MLP neurons of a small language model. Each row is named by its layer, matrix (up: input weights) and neuron, and shows model dimensions 240-495. Each number is 128 + 32 x the weight over its row's rms, rounded and kept within 0 to 255. Numbers have three digits each.
Before each neuron's rows, "fires in" lists the words (lower case) most often at its 100 highest values on Wikipedia text that the model never trained on.

fires in: "of", "january"
L3.up1047:121154128149111144193049164060114085127066079131191108167092156117111136115115125168123117142118124092180120085118140056125117126186119143088097026180091114197158103151132104201137135094085112124203104123154140102085135137186183121088080074105128128101117107184106131164154141076109103124133148189130082127135136106150114180128093134091136077104079085098135151087121142097110151100234162117098089129124206123124095142153192116093134088101121175092096151147187138141170142144183113203149212106113130110107108112143090116091189105127141127148113162193118137121151154148091165108137130114128147110102182074177118211100140118118119157140116152104091147178185061130159185130163111098076116088137140107123158112140128128108191138121101130079103128140092141121127095114157120

fires in: "that", "also", "completely"
L3.up3142:013132121121111102089157178127136148151151183107162122115117146146119112138125161127146093162115149165163110098139140089114081137144118145119155131106168156111087159186169150127099171102097066158169174153169181119161110136143199131131180186137124158150114169197100170070137105115116074103109189149095119142134167112118117112108118128125100095064151100166114086178137135107134145159168112082120104136165114112116139118106145141121114151116134137150169197122189142140067161173147160137121115078120102086162070142142095148080077124161104115155110148085133122099086078154074083159136148120106164126072122107180087173134171102165112121092113084107124157113108135159125121182105136087081156160181111139113166085197129111133128139082126091135122135117144201141116099087130137

fires in: "of", "the", "in", "to", "a"
L3.up3566:054121183139127114106107123072132141170148154111159112142111170114174110127133154115117111166158114102117107112080192132179147151118100164081092105175148115080047127172129106137181190139130065133121168138109104169145113143120096193116108097112138100148079140161136179136209083096117120075118152106117103130114163124106114175111156128125135104115081111187134098105093133109140130133158116169116197172129210115140125149152162133148097116112123170116094190136195107127094137123169119094142088088127183113138166105134116149148064092091157115091126123066077132129143092129137115143065109151134185113146118083189141169032169132121086070166094119134067152138136107201129159120171137096105229117148125143124148153137145109115112136111092099135151118166173161080082066084150129

fires in: "in", "with"
L3.up1194:150136138147137090116143161116118169119111141147150129135142101125099091070153039137146113153157109063102090147117160052163185120179124137131135059154112143159104139101161115169158146117102104106155091154139172121120134110115140111102078142107090170166127204148083104138104112105152133112166144194067126150102084146161143153158089111124126093084172169143104171129120154127097107233181168153127158180142133140148110113173142149127158112127153157113113115166109171112198144156139113140142100085126167158161133073132104143099179083174134063234062176164166118158160192055124120149128144115079169153177156142152179148130115160176102100097121151160147131150088144154168117140091138095105114134129117026086082061120133144145133107107134154090129148172152126113122098142129114

fires in: "in", "of", "for", "that", "term"
L3.up2205:122158122143118110154122163121153080164177105099079102087110143119093164145171138145101115095142130118112112138117187104117136074099125103104124054126146149192112179121135148083153094113113087135059090134153146140122115080160119149080106122188140108167102150155170125136102141109120143162146203136117107151179067096151148125141104133143123109128103146111042153096108223139156122116206120158120140139184189134170134147177199127090183165099122139186136145179206190089133156163137129159116106158111094194164162127108077099097151079119142146126090078133128170108112110129144147111149153147096143203113075147174131148054077127135099103121108113146104123172134043080091153133108124114065126121107136145133124082163142150183110130075126111092100151115105106114153151100181149

fires in: "his", "their", "this", "that", "the", "her"
L3.up92:124132159148096151113082164093104113102101133090114062133097185196131123068094158114162158177135121079136150122154154096121129129101131149063102100152199178158132103119153051092095189128106107135191144130094198117130087124185147091116097085151173136245085115165087197068076185098125189082099132130154134074169149122120173166082155156113143158112097101128110162093198160130108115108138107196117157184191147129163145157147108098145137161137073167112150138167117140146126120117117157134099092099122130176154180150176100122136125117128120118118098143130146124142105127109169108100130159168085140095112121110098104152097141137160145123113166117203084158102148076113167144143133152110117176134169146097163164141071117109122110171177165121101093123126123189132121099128120144

fires in: "and", "to", "or", "of", "around", "on"
L3.up3445:081116113108147063099138113088068159132069138187204127120195106121112151090107138107109119158125147126107136187097109127119107130182096185081126069139056104131080118128146115179131126159119133091144126134127153125174085137108147227103100114104133184077062121160112123168153165149085180118159168127195104116111130120082091135039155156151126101101106177148132116148158121084062109135151180109091130172185158120142115136229155138094112110131213108153136140118089137120181192149155109126104089163143170082110183111144173155137038107122153091154112162113142136109106131153109218168153077133150192116114060116184118105108161145124109088072142164131164131167134058127114158085136122083139135110166138099109105107124149089131119124107150096104168141171103145083103139097102093

fires in: "to", "from", "with", "not", "which", "of"
L3.up2364:061146112137133114098126150114138157128110118078128129080148116114136150086180116125122088136122108119080100152134148124105099102088103098122170082144113192196054119195171077117117164139163104127169096075182131112112113113111125130042119133140168088169150172123142154108127134117120098091102201146106089162109162103120088169181121177140110130106177137180096111124118127160072145128208158138152110191172053079137141089112133117118120117153169140148165150112158074102164092117192107134132102144138106104118109113133069125137078094131138154158138179126161135121135066129132118150085154176130162216089152127153168184126099057142066118112095174146106155123111106152129140160110100157114163073162118156121116156074137140137126141095121112161129103124139139120124104124151133

fires in: "for", "in", "with", "two", "battalion", "jury"
L3.up125:114117165139122093149136101131153072143119080126106121119154169096143128175221178101182085189127108116142137117137160105168110122114095121127065133166171134138083133120149124101202157132116091198150142137093145111146129060124144125112147159188097126104169120118098123100096079134164060153141176186136077176177072114128166098175135076126131085116116131137069093153080160132110144127154081135100152120124199114165141130130136162108143084115137159137087162141193086113181122083129147157202147158142132181149081119163094133078138099089104109148131155155099141149111200141110157177102199143094164173100121118155142188136162155167151132140111129100085174182092153185199137109136115116137102150104109011106095134141145096101111114102082050129128111113145120121136075088109142

fires in: "the", "in", "of"
L3.up3252:144119204168190102148058169049144087106147144115109095137168090068130110081081200142121077163160145154107125126147195133101127065081108134117120182126121127204161111118123095111156127057101136145149149209117127140129036101150156130127138047116130117102078158112108158088108106149117102138142165145104161115115130099121117098149118094162121142135156115132108108111129116098166118126130080095098116178138120149103129155160089142113143053131098127141109103160181137086193139189131123172127150120142195101071127125139149130065120100215149143117152107122138098068124090103148131169105174102105178129130184143144106154103152119123131118072065151081133111096138135135097104158141121127136163138161132087112182186152151075094156106154116025138121087163129164148149119120131123

fires in: "for", "of", "on", "stomach", "to"
L3.up3205:128170141177149129135136099168115125159141117075183136157112167124122201090141123139084069175144149103096160083094154077110150106184101100101165114142171145135084082127109133140105075130108111094146118122117087105195149131133155178101122183149143133129075136128089152117088161142116030174156098155145105161101206144119141127135120100146141139098090174159155094126099205093110095117119153114155081140126142128141109135126092135042059191097157165123120131112134106125110120146176137114190105162168184130152097103215164199073105091128127142120135115129127141119076119098135153053123193089057149096086142175105117154080165135159065100120112102072111067135119137148154196126087112160138103159153080115080144100101153105120115126115147136063173148166166128134104092096104133

fires in: "by", "from", "of", "roman", "the", "ivan"
L3.up2512:117119161125145106125101120103060189138155094139167093194086181126121141107165057081167103134093110106150140134169178110140216140073131159114125093130117128130143146189130132119219121113104123146106153171123153124123133103191129130093130112089108093119096096094105124158151138143117140156150116162120123094084152196053151161106096143131153160162111143143119085154132209130142124114118107149114144102178148119119097109117136112075139172143102121137117164101082137140157130135087114141138090122162114098154117118123117121086149150161149068147119098147159148104152137117133116168078107150141147136121112088153189128143173137146107129197156227143113075212110117102166174133139150143121154143116132127176133138094133125177110129123104070128098132136122139125085053116131102

fires in: "of", "during", "summer", "since"
L3.up3646:111109147110103107124123165096101147092132124154166121122078083111161150144160147158185081180178119133140101094112131102099137042144121109108124104162167146103075144173126136137083150105148110091169143137152124197109119167147095162168076138119166125145126136192195207144114109113073109147109173108149114082136160166123111103152149079172119093123140170165084052075122188110140190107128134101136111166158122085103167128141121060135164191151177174140139181076152100116094184153195065111145121146109161161151121149165054077089141132190125147117149131148131106124148123023112091138089101171140088178093171146185167121142199055157098125106119148157142158193114145083165138120136147129075149130096170084129200153120143170148098180148135084151054084074163137125162101122171164

fires in: "to", "debut", "sold", "built"
L3.up3391:144153111127098101113089093128140105150047107077180148151101150154058136153136168112107105175137109133126153142103119117112162121120135104074103052178187130199136114121094101102162140100063146205149153115074082129178089113157164207119133100166107186145121147177176164062130190156110108135115125148137056115147132089053127046118141139104147113170094156143100213103118158157122093149167124153157124148158185149127080131108154091116096128102171152154123072163162111156124120114160086139177125129151144085148217119143123121066161147164137130195137151110166104111088133101140107110142152152125100127135184155176105136152100123143106107122107118092109138122100068130128080103143136155107109133119131105135174080129151097062126112087101147033112101180102096161147101099096137

fires in: "df", "board", "sadf", "jury", "joint", "the"
L3.up3481:120128102141076108144093200104053094144120061141109086072143178148154222134108123120175139200103136157151143130090183107082118095165139150117099140165164176147124154105165108106118138182163106128149119125172089150106181115155146121156076099104212109104151131113189160192136126120138080116099190167114108139168096099077155186110158083130083142152140098161128115148124165159104150140116085106127096114133133117210168111154131100158098111177098129093061136127154083128186152137163185127122138178125133187151085133201130092108133091140155134114124150134075136152115091118113099116093110145138201153079093136123157168077106091094095122117082149194125130171146137133137148148114132101106121111115103153107108120091142142148185106099056138070151164075153140088134118127106133

fires in: "for", "of", "bomans", "by", "tetrarchy"
L3.up1474:121118149103143070153147115143136238192119156082147142124165122058130161094158162154167120135137150095127128115114117161125091103070109110140130084125150165140143114135194126120163055040145137090113146119176112164142109096142120140076139152169165109114132203102176123122162075148107057090189120174083088112134137086121088120149102114169095113053149139107160144135125215107103204157152165105118111082170084103133223216125148079098176106097148149132084119102154117107133151183161094167194157133140139126187073123116093135062135137161171170148143123148192121097088136141147103126152169123104178130153110168138184153125105105129128130122117112139092123132114135089139100096165116168124147145103070065107145129168162127135133120071140088109169122130175152110121102088154118

fires in: "in", "with", "well", "described", "despite", "such"
L3.up3434:095140115111154185128100155106106097115173137177059112139156132114098163126124141163163098131168124183088125085105177075147156110123099197107160119113144190141135136178100059144141085176092140157081099166164097136135094112203135145110119068156114093080056097125108072168087157087077098148157186173191099136107115120079171094111132101179089144141104142132189137140117168132145185123148080134097062131149100090163193073124150117100148187108132133132120134123251057090113153171123150146114135085117119112169092092169155139059131149155178087206113088127125077138162132124099114129090114117080131203139137207116180152150113075136123120120078195070117145188135142106131118163115133167112173159088117116115119085182158140146163116157091097100135144087140140141172144121166144

fires in: "of", "third", "second", "after", "two"
L3.up263:099093183138139105070119130151169120174121148051209080141117156079133158109251128102141153093118125146110167110127138143099109103106113157025153144145140134153120103181146162110125132185123093143119109115084161141149123144123154168138137077121116122155102190159120118101166095105134163098131178142151123131059132130107105144049145065180136127073055108136130074137124195134105153164113158141117105137129122137145177174116126063038116157094145061112136144102143054142097139145187162122142160122146155095178110109136094111137182192141132074114136131138143041100083112115175130152132122121169138187087093126192118125167109138156144105133152149117133130183093151133121189107107113144110122165126048113160124069138117103168113128140166131146094109104103143086153090149154171

fires in: "1", "were", "to", "being"
L3.up1309:095056156135107129131022108122112118112068076113186143162093153140094119164126086107133112158190146119100152111129109156175127111122110159096159078161136121191145137094120090134126138091134172147147146163065122156195141127085159135106155100138093142158068145125126141147128116112144094156152137134178058162170128153021163125117105134120223142138109113169093113128054105177178059151198096092074131123173185125117154103126127144099119161088121112158138105104142065110128153124122161200132050169116124140109158103118078128112138109118158158196139155148132155144107102148121123145178157159104151163127151117138094131084099127148116090149156185164086086137179121117087133111137075127141103179117073112091195134099170145133144128139145098137150139183150175166151168136095125

fires in: "from", "of", "for", "right"
L3.up3950:088098112123107057127142113110092134076136122155181099098135144163143157120089120112107129144103106133162126143106199104102132145122108137102082036135164105131128076160155108118151137063156073203128139128205148106146086130123190160147090106145129090141173139146087130174143126114080107117121232167107131104127128064127154155134126114084169057137124169114109129098113181126064110169196141140096099121130177106144138148171085121144134118138123113103089133167101120127195161131149120095099121126123109133115143147114091121127147141129152094162157109145099071189130108115180165151083163174067128161083111130154113137063088102099103107128127096161078144186162132099157124123064123082082156065157187071166160138087119110165178095163109075119109133143132139140206090063151135

fires in: "on", "in", "7", "8"
L3.up332:113109124203135157116105145105140137129132129130110092125146085126121122130139107139162152091188112137142095140123098077116133166138139131091121122094072177089135155169151064097107082153043135115121038086145173119117094119123098126126118168159156127148085151152175139105096121133086132150173146195104126200103125102147139093119153074119141107116088150129130183126112144142079118189171173147117130092123145108157185155174117115099100145069137065134152098176162108104111147185138097121161179129132166163149078117141128086081100143147139137191094148133089171137156158113100117143100206128126149187078125153141101105117177077095060095123123090175186094133139117183133116128094078109108115079119102098122141020084150094158104094153116132127103119106127184138100138124151139

fires in: "of", "that", "paralympics"
L3.up3317:060078142129137142093074156085142134143168146121143158165116180140108128054112144058198065115126115151150135065137151098096128108111080081096155108138122103119112147138124123125126123093099150143144120112108105171198136087158143128115121145186150104140175162128136189064142130103120107204160182102138112103126102121177109122105173091088155122098121096182085112141135137145125135156130139141124104111160102144128211156064145130114120144112113127170157132158139087133159168168126123101184150141143107190165090156117118121058124141148158095108132127112151125119124135160119079127127175120113126105139145155128117166064131053158132120132139147148081166159157157109100149144187173155095143136103083104102141131158145104160168107111166149124166104094171157095195072069102126

fires in: "by", "of", "at", "under", "a", "the"
L3.up2607:174187143185119108123160143126110141219077143114137103141140178055140127100113128139131139128141121149185105178092112140127138128116119136113132084117120119117084113112129068179146094129075161095089111110176175126153107109198123178115108114115134094162129219208168159145090139083079104090126146170085094133103118101113099108153137195178126130097140162134189103137176115149128177106092141138137090109137155127094114099143115080138159091088100065081065105072151071099105209153130092138108144059132163202190145093200091135123134139144119128162107150096164094062117110094193077078110124117106131157106164149129111169109182146134112145107149107119081094109136118142128207123122094164164199071163113129118149131142142130213058196142131122154143124148175162146102107146092113

fires in: "with", "at", "for"
L3.up2214:101190127152127102189205115119119087136129100109141105147159195120154126089130120146138064145123114156187134130091096134140183109126158161095153111097142110143090165133122151119134070141068191169114127092140094149172163114189155124068136155094156163140108173188096135120133123096137090155079172172099083181112173113120097090119161139098165079107150165164146139092179171143143164146143134137149086072144091128127122122172146045109132115146176074096088095157178118120052182127103093181097142132116074108141110131179134130144162128117136131108066157114098124137144153073146147120207145135054136138104132171142131112141129168150136122121161159140088120162154110166123219113102108120127138085111076174140073097165135114073104157083076121098113112141147143169115120141154130

fires in: "in", "of", "on", "for", "video", "the"
L3.up612:113200152159147131158101155099115114165147113179152070154069090158118159138145128102146132153122138149136103165043191074120126125160127098075109110156119179166090144149118080101128130142088115145176140124075182096115131114096135161110079075160082133108092129111146198128149165150151071143122140131164134102150136127136161054101100117143143112123114111198125133129110172142101112154146100132097110137118170133153108168188143076097115160128112137101097166105209127133117186167145128121147090089135175149131159096080111138135150113078092111138139146146120181105147128130119109097085105155109191150083116102158127112075125078169048080075122132179132107133116097187144139098160124094157097140176070072082134048131116124119127145088060149136180143119104159096047147113112153

fires in: "in", "of", "for", "during", "within", "from"
L3.up3557:131114201185173126160129182108138120176115142199114082106127148105112186091198151104154121127137094105139095164102145117104076108108093124134088041169134130164128096147126057161174072089148117119225085143138157134154091120118132178114136120141108127138146178137161195097145112059117073216130166136064054126120138143088113116152152129115165086082116151152123134105083193069095132164170173145106070100136156121129119118140122102100136073097120074140177134122174086110167186142133060134103156117098069125103136114121127119139122140138121157129178150169198164147148137096156165098105145162097126145152128164116132197079199131135148148114084150122094107170109097139144129114177152126126111163105107104117100091131133154087096177100100134098133116163152116135107118116146152

fires in: "at", "a", "of"
L3.up2566:136179119144157124126129126132143131132059128110116071067112095128174143138155158088107079190147132102142114155103160107149137094143147142104092091144156094133117069129172147115114100135126045162152149138149164129141107138084136130134096096142090188128102211111187131182188123123157078148175127139143062158109159102065088098113144122117172131138074127177141143110130211078095072138179115132133132125183187153177105144084156110151105073103159144062134090145069062119201135071125174110165056106134136130128202118111108112138136079127152159141125165114199100148081149115145145083146189177096148174125129108181121146115120122096115094158146139079126199191166072138179156099114128131121108106153116164118159102083145179126116174106065132127121130190120132130112125160114152

fires in: "which", "not", "that", "who", "former"
L3.up2686:086174116144132069138114125064151136146116173120071123129140079127132132140133128071148059167095139151106112094128135101090144099130096110059121101202132109127050130138115137119133133136098139125151135140188097119155133100158106129104074100163218181109143169136180108110171105137122106132142177192101114175103178111115068145094179126135080100079155143120084075120113210108194164156168094126078165177102097160075122120149155148148090142102156112155141106161132118161157144115139119153142126117167152140089151163079083158101171184133175078141101144079182118129107140063141091168099093160107103187093135163114093150106079117150142081145108163125115081172164116122196113148077098125098171091159107135115081103129137138072139120106089157113176102147144184147092132105149086

fires in: "first", "most", "only", "not", "second"
L3.up1514:064159154165136124122172143120144170130073154088116084110147131130083103114124153121130095141125126104110109084032129142163142084042092138041120084162164122123118072126173068087159177110165109170096169146154083146104140116140121093128175156171149150111136100121132144097155119124138127076155142159162114123097159084145088097115134121129142094140114088132112105173065099099082121088139086064123130177136121159133111123098169068114101184161185119111076148093177151097127145096160114233130176083148177098139096121125125154057146120176138148135092095081165100125105077120143178145109064159125116165127154131129107182157159156132180121139098133118113096138180149131130098165090116131121136095134107120116141071155155127117146092154134132127113117132117212117196128121160088

fires in: "the", "of", "from", "his"
L3.up3053:123146154132186134089109151098104127139158114100184064111111175107168121103162093102162101128112150088143178089112140066083174056079095129084094137112126202138154136167124086140157169150107098156158134076131102143129092111151129146099107111110084206118113075158104131073168093162065104106129126175145129133176217116114197159108139149143173115091135144114116151133162171111072148160116136072084119172130130142146111156150087085128123092168150098110150115132148122159184139097130021108130158108088136104147129117174097122124148132089069098171103170138135145095123137087175156159148115198084157140100172050191154139137143142164123111137125153164133143194142136149110147184114110165073117144149139139187144082128124057116161127096119106145124148112119142117115064124122107

fires in: "of", "a", "more", "white"
L3.up2823:127135116141117122111145140072118124123137085124123145086160128108137126128083115087113154165146118104172113112114135119183123118162136133077133068153130122178086118108078125101123170072038126174195142181150147141123121098160122122109108132178123122107100143140089111152180138129130086125183150163140106142111193088160141067094204075180098104111104139183130155102155159104110135180205111138106171166175136134141145090088197141173138160116181118068112158151132126106146155121124130120119143112113140167150177091167141161133167120157128092138157171139181122119079198134159159165082158123033131092094119089203169077149136128150131081095132104067116125129098100121170178108104092115123133153150114066148107099160146083130075187114098151065087108138096134114080041111154080

fires in: "that", "which"
L3.up2687:070156124108165152131136162092124147116120137152143157101118142158196126170164155127114040183133140169172099116122110105114144111143132096115103136131137080144067156173145144120102119088129134220188158123137160110156193120148193114121091165118106121188145147125163181088167083119163090182159170138082076124109113108134141087108162134168067126141150067153118134102080121133095184155225119119130118127116121091151135134129172100130140096142077123093130131124196127109095129169113112143130123112123160150158098150114083123073155123196124142120136136108131173136079113092181111100147204159092159195070091146178095177080151076143046105161142111130069182109113149138192121162140110151117155130160007157109098156152164139100120113089104108114133131132109156132135114111172165

fires in: "the", "of", "out", "a", "after", "by"
L3.up674:122143100116081120123182134093086142167112093157165117115134155120145120102107131121133121118114132100141170128088148070133095119164117106095118088135160138116123060100176083129081165148078168167137147101089143111083144116150137127138120103089156150103071166122141175136153139170133120151136104119124056132130110050080145103046184085138102112099111132186173143148133115097071098124102129146177099112158140118099158091121114070103152163121123133079112131157103162145128167130132112154166104121124114124101161117144118123160131173202112103128106185085149132090080101100209128123146183117084150143114133206112147144087118096139140111124095122179067158109088088167161166146088129148176107063138074142178171163125111178149091129132157130118123130126123149100110083151114103

fires in: "national", "on", "of", "one", "local", "nations"
L3.up2553:098119213162124054144054137123120127098117179103112155086181147165144158100125084123191097237135145099142123129113079155099125116112113102126161109102127114143028110135165142183135138106151141168108119124110144142138131115140136153101094120106138119115121109113165127181136123058137097143182158170055103134078168100144070101142163109208119109133117147107103068128140162148145114180111174144151112098175138154112152164131171107082135111111106119106036099130115117143165130092100138217166119120149150127145052111111155148158152118152175112145138158144098105153146118106126114085114121141142140135139144108096114121165139135172148144147149127062148106125162166079132146089126114076141162138106093153088149172117157106070150119135103094080066103113138199157149104109153141

fires in: "which", "of", "whom", "government", "administration", "years"
L3.up2977:113112179159153175145102168143164103156157192163132097119084166108158103162153150086113060098104173155119112125131134074118150065139109132093136156181134098130078139163148130112131147127097035127152102110143100198149097122090127148128086081184151138151166089115142131114135088123120124091150248105092160128164136098139145095145168123179114080055134126193087137077146180082105163146097123090127119160138099133120153157100201134157156108133116188108173182165158129099127169108126120107125148141164172175166129109081082133101126097163124130154069141102119117103126122108140134138122119151065153180131159076148111127057149064136056130070105100119125209173197142103167132202148100154114192108140125047124120121131161123131136158091149100107129128121134116072091118131114102

fires in: "a", "that", "to", "this"
L3.up1726:154152167155088122110105170149022171155102140110162067109133155091147153092071137074156110140141138126122137124126138109158143137159113162121072061135156148142107173120141083139206172060135145144094135128159204185138087081148092164102060101161124184192088215180118131122154153098198178102093156155123114119133116164104163126111174122138138116116067131119156116123130075121119124123123108069093123143185136117127112120121117133103104087142102072107099134150152139135146201087094152119107131142083109154168206118132121149135147122118109135203137088088140113093086047093218170100137130205099124119113159095132134171060118111167066093132123132103134148147173120119106165184119107142095170067130138120143133129145127089187124145151141113090133140139127176098142088147108072

fires in: "that", "which", "video"
L3.up586:084156132174168181166084138080129163155101099020178126140131115071179124112175167098121069182110163170190139120140150062147156171082101129057117136154177100104165118167155159111124133099130092222145131109140177137113121101114132165138131088138134150108140109125165099135196046139126117152139117119130080155140145163124115043084105120131104120103146148100067145106154157077135133164196118088167117121098117129124130140121145089116136136104140098129111094142208136051150145126137133216120117117121171137187072148141052151120123165127154092107132123160072119122153134114184094155151166121138109190093143097162074199098148079107128090157121135143111170129177125102098118108108087109157107091198070162119172079121166138088210100133143119126110149106145190145162112052094077

fires in: "a", "in", "triathlon"
L3.up603:089177128171122170140089135113064106086102147154126188127139140151093138124155187074165101178164131074095120078132136121089152114200190114107106124194101105060079129114116108145120140121085132146156128174167138141113111166162153146050145117116129151084089093130130149076122174117128105125169121137094160092090166106163131110119121120119148093154155140179102106116111150128069096227151136121150114106125156171126141105125089097080111116114075179128110179075135089122126125154148157121156092135132163105133104100156127141143201127172121130144163149151108135167132181094080083093092182120145150107086179148151109121148162132113118134145107186137106117047150100068128123088093140114136136172158114042134163111137149117075142131117056160119114102123075140111139142134123113

fires in: "of", "regiment", "institute", "group", "battalion", "s"
L3.up2970:097070152162148127138090153084173146171107116149139099084110113039149103083126151116176114136130133196160147107116171097090130097091110102117140129159110111144082106197117099131133100125102116137163115147165083150176124098098093120153103086198135136109115078123206161120145101061112063097193197124133149117183162114164117126114109163106120080084188148143041168103150122127119140157153110118124103121137124112141174155147190137123137088077097106125129129134141123091141165174144137171167145121196170137128110113128108098078174127117181141109150121157121112145120154133112114104098094146059197179152161129122084156054140077143113113126144127104115221213211123080154137122147103123123100129136174109086171134146135098093160068082093095111126121122137214090149087100154129

fires in: "on", "that", "to"
L3.up3982:115162102139157144138125107141097124122113159102118137112155133082125147131112169141101097164114140109125080138132141097141160051128143135112120089119166154154100067093144091119131144139108138180098138106118164110216129095107087146100145099125119144101076160111095164122180148093121085095124137166123094132096176090132149077103129098144105120114110130160139179176146170098122119180169153133153051149173141129148109139092119075118171120142156204106130136144188114150145119110109084083184153127104144097117145184100096081097119051152140140201148112128122104143130067070175120081125155139044104102104185184104189148102087096184070113088122155103108101162112118092128131141128118155133076193082150074122109141132119071132184158140089018138169116149142152099129146128146090

fires in: "of", "two", "the", "three", "four", "new"
L3.up669:107105169174094095118120114077128174242124146049127084131166172066134141070116161121111050116188141068086105161106182109084145000115112174112131118174151111146155166090117180118158126147111102121114150156159098152138141101165133155063134090166125134135087179120142156099127116117133053136158091168111127142146094158110140100060120116130116068116063137144103122149053173103134143125143107133147090153190084083127136166151118104132114098084147167169150152161113111168118136132097144098131114119150130096125149116130090119149161079149133123153143171110182114130138063152115104147107145141079126151124131158107125136134105094167093166093153152125142115088115117148114168140146131154133156113117135092156175142189131095158131091143154114152127116129074147167090126116123114

fires in: "of", "in", "long", "with", "pine"
L3.up2796:090225210148169135119188142137131130188126109139142152057136168124141116117152138103113137127183122090174111070147129145098111133109134130110158113201142128090104060129118099169187151075082139098179157198138071149100089155168175132112132124127086117213153108103119153129125127091164116151160132188089142141114202070157110115062127190152098146125142122220104118107110120128145088211135153076089074188122175175134123073150169149034120097085149088089114097125167165138054178134100060141191162110161153130146128095134173143116144112120108094104150116132196116102057148137134133163175174141137168117150138130137119093113101097112124057165141147138122107153153127117091144106108139101110142135153129081145106138151157096147125176122147101109112129086097118003173082077147145

fires in: "of", "for", "to", "2014", "2004", "1994"
L3.up3682:150149116155161112147145123094104140146133123118172149129091146096110160054171117157129134121187114092166081147139145112172115111083096098097169086131129115133110146148108109141138103122108105154100107132113112125115119046177150107147104099130134076136125142122145085123142132155114105169226188142128149117070171097102153110145098110122112112105073145141146074098094159119094095142100056153115095150106114151112132134147185121123105136090107130126086185150143114046087123139139091127151101075140088141169135075107116108120114140148119132180140085131095078061145064150192124090114178074199166158151130161104115198090141141156046074109093159132106102188151147116076185094158119137087132106093112162119090125124143157148172069134148168087142130073104144119110118074165117

fires in: "a", "of", "own"
L3.up3541:121109188137076107102149111054138087154097099174128194122143149084088177114147160085179106178176131156154096082109135121128115125149123129129164059117122123167082113169110103083097198115061151147108148174120101147192127100171161161117134163093122145125041171143120147128095184105098070178104191195128138138164104119151110107162166112104129114093097114231134115119071128105144141128149109134131163145175141084154149111184148114125045149095112062147107079060117100122132157151107183127138141108175172092155205123164135135137124104179092123135153169105168165126092106099112188137173162110127202197085148113162149096079182156141089148131137151126143174121127156179119165089138110121073138181085098133106141103091123061186120099094137111107127119127135136107134097127113164

fires in: "by", "other", "in", "i"
L3.up1730:125121144134169054133151094095122152179098164148081131137187146118043147106128099135114068139157106085160125113124108133119161142130165122149139147162119131154087101112112107193140129098101148146157122179168111116158150153133133165093112136070085178105037169150059148164081165125119104142089119153097105086160088134152190159102081082123153141174125157152093069175106105125111141150141108116101070084115132138121127141179127178127217120111095137177106117084069123131164137083129107181141114147143177135171128108110098146115089163112113120138147141145140136088126109072144134168108181121101186163162104069157175071137097117164096137121149157084133091083164099088137186107145134155125120175109136093140143175137157084099149156116138093156146154110098171142166042119132119

fires in: "of", "a", "6", "respectively"
L3.up2839:136144143179109120183160155136096094124039102101149131113146100168149156105108112150126180147108138117173179100058145092158106127177111145100119127157138140124160153134101070156113135125079149134159140102149088078109088110160091131136104075115086143136131222150105144145096145123101113086107173210163130133106152097173184145087097211137121150105105155137166110113126124149114195153158095150112113152157117165149118107147159122136138138115141135090060117113120017086078182083134120165106115103107146116132107083103180114104083144142138137180102168120199073125119136101114134117145135167167159140168132083152130150132119122137041142089094134151082127131100160178079131149125146129166157125150080159126144154129127129140103170154094132131087137103089233144162102107131099

fires in: "of", "on", "king"
L3.up2533:129105192166174089166069137131070127154115091150195103098145141090160109135139126173137093110128107085182086130072058155120144105115137140066101069180155112145137094139128153134150177091148166128078110161093160102187103089190114196127116160103172071141128174086205181085151110099130160160172153134101111113153118093109100139098174109113133090070138127183162100128145117157197101108125099120078091101179136123126116147136138138061081168123145143142157137184134152163140129131126112116138115127154131106180132120152052161133110123193156125172091109144154125095155092096140138173070158131159113110138143158154166152068147123140105116121158149126125136152115103149129153107082106101078212063117097110149119109114137124110155078152163126097126129093126137116141152127143147